Weights of a small GPT-style language model, trained from scratch on English Wikipedia.
Size: width 512, MLP 2048 tanh GELU, vocabulary 32768.
Architecture: LayerNorm before each block, learned positions, biases.
Training: a variant of Muon for these matrices, 638M tokens.
MLP neurons of a small language model. Each row is named by its layer, matrix (down: output weights) and neuron, and shows model dimensions 170-340. Each number is 128 + 24 x the weight over its row's rms, rounded and kept within 0 to 255. Numbers have three digits each.
A block is one neuron, or neurons of one layer that tend to fire together. Before each block is what it responds to, as a language model described it from the Wikipedia text at the highest values.

Description: Currency and quantity markers
L5.down314:115110126132130129145137108153150111112145183135089118109085132169134125121126146160104137061097116126104139097156136145075142138147160119166128118105145141148138115154144160142129133194137125114141117088129113135159084145118060114121161168142168136122146147117171128127132135130155123128165145119116098146153101130127105137151125078157163099115140148120117122162172131115145143112126139155104166111067122104157119135122146117156102114116126130107138161140114143140092122105126144099094133125136097129176124114131
L5.down520:170125137099144101142106122090093129151154072120133185096121143122125183127093088103156126133095086135079139121103099140144094143104133106151132144150139112149153114095176150136100123187108131125127133112142144126164137106134091140141109172178144146152217124147171123096146141092134113125135143074087089114136115132160101127143139123139120109098116138127114154129175130097134108119108124166145165190140100131124124147120184121121133143143151105141140135113134147107155138126130149163134100153151158116121116146142
L5.down1102:156157093107106123137150152113140140134120126144139135046094121111096156149157129122146123156103100093106121149088139122134124154117055150152155121154132155105149109169163149094136104106120167123080097104109146099101128169143128109128150115152118134113155121117132141136138125091134137084105085149110142095133082143120110124116107109129135100113139161118129147139181102125114114143081164136100117139150117116136133101129150154101083158147129140104141125158104138122132135129103133081133136144087129122065090151141
L5.down2023:078182122122135148139177105129163163151159104132120143122137150084112131103119123184139139122087111132122159127107167165141095122103145123182108158105096181109142137136164103132076101141155113133182126151126181150114141164140134108115145134108140087139105127135160107112130091124133115132130148140097127173165084110114124115147141119171137146124129124095131171112133120140129139082115117061155171131057129153141167171151155131186110083157152108166138154127131111138116170151096137100144112159154098117079161146103

Description: Domain dots and prepositions
L5.down989:143126164126157129140154161110132145127158122106087162148123087130110132113138147135135131184134122120129072108098137122145165138121162097146069126157115165129133120130090103153146156133119148129122133160129134133121150097107132104105104135148140121149141101099138131159135150129133189127167131137132141113120152116099162136113119126144134118123125088064137159180171125128153104167153206131119144113132104147096153127081074112134084133153108141155158103097102130129143105123132103116120148146138102147123120107154
L5.down1202:125073157143107139078129101108129109107134119156161125137110126139124132140071122086154095171111114111112168095125111095158131126141140104112145161103113101138141137137152103167112109107154163140069179130115112124119125134108151106127112136153135137149171146102125096125101154143134159118066116132111100117111115119119093099151100112137169119129118121103153147136168139100134121147117174142105134116164159133163145157141140108151147135132147134121136136114114093170108106130134096139136182154157155119136147099171
L5.down1360:101089108099122139120096133122109142104071137157158097091148127111126166105114109107114132153154122146105115124118175111141104120148142144131143112092161121072157144121126100136088162127134149157127182134126169108087151131184139106145107166156164110130101120119110110157105114123108115133154122104167100134145091106163161150153106109114122093113132099163122137129128091144119185133102132136067134170150136126081135109132175153170169134140137114145108159133118135151101128142131110152120133126173119118143133134107
L5.down1498:112095157094123158117145139103102120162134115100116123104169128123156123147109123133142072147097153154086158113104122084145124101133107105138125147136118121108154175125152122118166122122142140098078107144106124173113108148171173137134094129161105115119135116121138127098136091088126121106098110137119137136124109172128137156156153155099104117124149131144087095165182124088108178105126130137141136143112094115090170136121159102131132149109150082148139108087113097155130127093121139106123183108140159111154155113124

Description: Dollar signs in money amounts
L4.down462:110151070157151131122165132114090123146134113147112111117160143120191130126134108137140140149093130110117099084090151180108121108082076164130108125091107128115144102147112102096106133134135126124158117152113073098120136133166125147131105142128096104115119121132142134137139134113124133133177109134161144168133132100139107119146127136122168103114145120133147134153111113160135179108141153167134142072165129110122097147149100151076096143100144135085116135124120126095114126090099153149091099155128101080121156122083
L4.down509:099134138129158148106156155146087138121154108161135093144109161078163137154132138114140116126109124129134156107103135138168133091115176083137120134097161157184136116146137118165145097125137108152140101129122107104138096155110114122144127118121106115160099100125129146086119149114101153140159145093138102137174171095175136171131105132160168114139108108129143117137112138098089095145136152118118089082114145106157123156140143131140136102159109077137149152149157116114135145145137133148118181157137133151122056119132
L4.down552:135145165113134156095178113108144107137152112119085155179125136078099160172153155114143143128096108105127146129137069145138138144163188095154084111150153132131135144135155160087135108121109118154091144166158134146130125153169155106106118135149136149148065136087133109168163115141113124134153174127119070098151111139096106131107120131121087129122134173141105137119146134123117103141152143126086163107132145102164155074164115138111102057123111176106106114106146113101121137110154190138139090109151082131115107141155
L4.down715:116105131164104108171146145133116133112110104155116123166144093089106144159165148103137101120139151132112133174088132147119125143152160127151123108121142132127150145137094121136130058068091134150114147146154144149099181157095112135130107146189130105146140137108140142087128126163143081119135134104180125122119092134102125163142101152124144119097100118163134090150168178141130147093147106114129134147167146164155083113099176181111150117145147124175135152115140099110126143105153092144148116119125115132149158178135
L4.down1179:119105080081130179124145077188166165113114138177124141166157110160105152099152131128135132131123106140125121128125138089150147143108142093121118089140129118107148201162121131147181108126143122119133090158106094113144120102129113101122143159091089087166167132140150142099122129162100149110143091135148129119116106086076140124131119133096142113111146161121160119117135113094118140177116139128111108072131129163133174096135115193147126172167137131154124081115146131149156120092109114136083151102146136118102101118128
L4.down1218:128160106126164131106153082129143121145122085136094139140150111119104089115092128163062101144125108079099093138111119128104117142127100109129132099105099152146137122133140135108126130148125143149113149126114120132130108120134114129165165120150135106088116134146146081136099149129128102123128170080137145131101135126137141103170108118135095092124125090115122114118107126146120074153101171146110116098155146094123131108174123176135127092123048132106152106120141136081092113103116164161142169147163109089139131148109
L4.down1365:151107108134127145148064099114115139167163147095131136120150170151106108136124093160145086083124139092100108180131090154107105126060106133137100093149126155114118127132142101143134147113119101152103157128167107121131135113101125134118118137138110077140085170109141134156115112129157154087141105150120152158130169095113122138099172148098126145180145125115169132146132141155111115099138127147155130129125123145167128091123091128161145137073117134114128155099105127106127153117163139097132102138106150090129080118138
L4.down1392:123119167112096134145118154147121155120123131099168131123138183197095155121142119167137163122107158100147110150116120116106094109125098108128129145161148153134080139095145130122128127145120130137143117126123095121138112156138149118108133119134103133089096150142146125189091136098114112140153125111105145120096143118093160125148147133083143133126158091105116138140146134109119107112074162142162097086129110107164094121142123154132153157099161120112085149148195163109088127116130131156109108151158132103145171165160

Description: Structured-field boundary tokens
L4.down1175:130165113112167167102099107125142125125138134111119180135145115137142093188132124143093140136094138126132123092134115123119111097157118155138111145150134163138142173119147153096141124131102159148156126109133133151103089151138115142133143143131098095130137146145100120120141130119128119129150121183154111147100131130109119150120102107169139147132159135106139125122146125136145142146091095115104085143107088141145090148120130076129134090075133082061158122132111110146081152119148143110130118141099135126168118110112
L4.down1215:077126129152080105108139145154134118088138140150148146148170105075134175148096185093131094130152118100132138105143134112076136116159133157125137117127103113137121120144124175137131165136129140147113071124091119143099147130093125121120138115131108119121139135130106131114110125161129112172123080155113128101110158173107104109126138103143148118114091156156147140111113091110103095076135141130144087161110090125124143165164154174126149158152145146124105097142130120134129077116105137118095108159161111138148115105149
L4.down1405:115157112114116147118125173099143181111112137154122193111121077127129106109138126148155116116098171116129144152123137110142128138116112128105149170145121123090127121135127130124108134148128131128137131156128132138105170133162133106150107134153116115116165130137150096160107109086142058133118111128113101114138095102217125110128095168092136177114134146139165144117156136133150174091136122135070181141138087098111152100144141098114128081130123142109141101091135128119080090130117135151093130152185080140102166154134
L4.down1533:116125131102109176129115114091147142077169124079128121122130135148157131154129110149147083193136109150113124157110158151142117081142124138144118113109097112102178100105125135128137135110131093145140119124125153137118114120147113116120134155086115154124115140171125129120088142138133115112134092115126130176129098077149128094135089121154123131104120148110136154146111134113139105175141085178095160110142116160194109132141087118141170106090141113148147154118119108129127143157106129159149136153125106169109095139112
L4.down1664:125138156145083098135127122146174134130105161108172162089132118138113104148085132149104141099074115113120156166094138106137169150107157119127142141131127120109125150133160127162099128137125123130133113131133107115115154131178133106135118140141153101136179110174128134137095146077133118150136120136156108119130110138151090093108078164064090120099132123109161088112139145118133178101127129178128140142119121090098143117149138150119118113122145121090122103081058121142103136123144133139101145124144127110090155162117
L4.down1668:095144153098121128151144163112126108138148120129174149131135111142135135113081178127123149119077123130097162132146086139106131133134139078115129160135098122147124107160141112148164149114123166122125127104122111140073154096116127109127121111144134134106158126129085126130133091108129117130087119112153122100108135136129099135075130124117083110181115118097196121149156121098161131118139170117116159094133120137158089160173151129144117143101117146156106113093140105118093149136123099105139172113130085123087105128137
L4.down1692:155140153139111161141079124138139119160177128109131151151124130143147132144113127174147154106067159103122135154110128054156139107119165100121110161143119130100133080102094090118145108162114108130120075126123108103121123093189118105118122127165111154091090131147154133135126125106161118149149111114165132095139124147119090123128131165126141106142153132144109134130130135108096151092113141105120172124119146105111135119150118137138139159147114125145091092124110129127103124158125107145097160125171133159102130140154
L4.down1906:160150103156179145104136114163145148151116083114143153130147097094108082141140080209146125160141126128134137105109126164140148144101115128122115181142122128127145106149136063146096080070092115104154104128092132162108174101141082094125090119154130087104129132151108112141132184107110181097159141143121132114087153148153147174160142135140110148144146126128145164145144146093130097136115131152111120096107181131156123154147119121109068118150111125166109126144137143112148125119149125108127162128125133166099163154129

Description: Table cell contents
L8.down326:114142103124111100122153132144145125093140138105114137102077122140115161132149139113125143127110101127126134091111143106131126116110104127090145150137107128153115116120139096146103149179116122079122112169172121151095074127095117087113120147147092137159098140135133150129072104120108148166176105160159154116086140157145097135118156158189145156103155116141142128129100153087106094129173128137149086161133131112138110141153119148143110129163120130125156130171100136116118179145133095139148141107135150088091074134172
L8.down801:136123097133101102155138145144160139086146109117089126163109146094154116137138148118133129127122158145111115093156077138135157088120129162096122147096146144123144107167122098118125119161154163085136135115164115122123112133102102139099147124100098120174147113119151090124083079092127109103119156136106155157115115129142160152158124114124126127159127166092105118121135181087114117111057111145099131128121149151122105139142121093163147141127133127119123120112100157132136152111186116125199132122108109123092103112135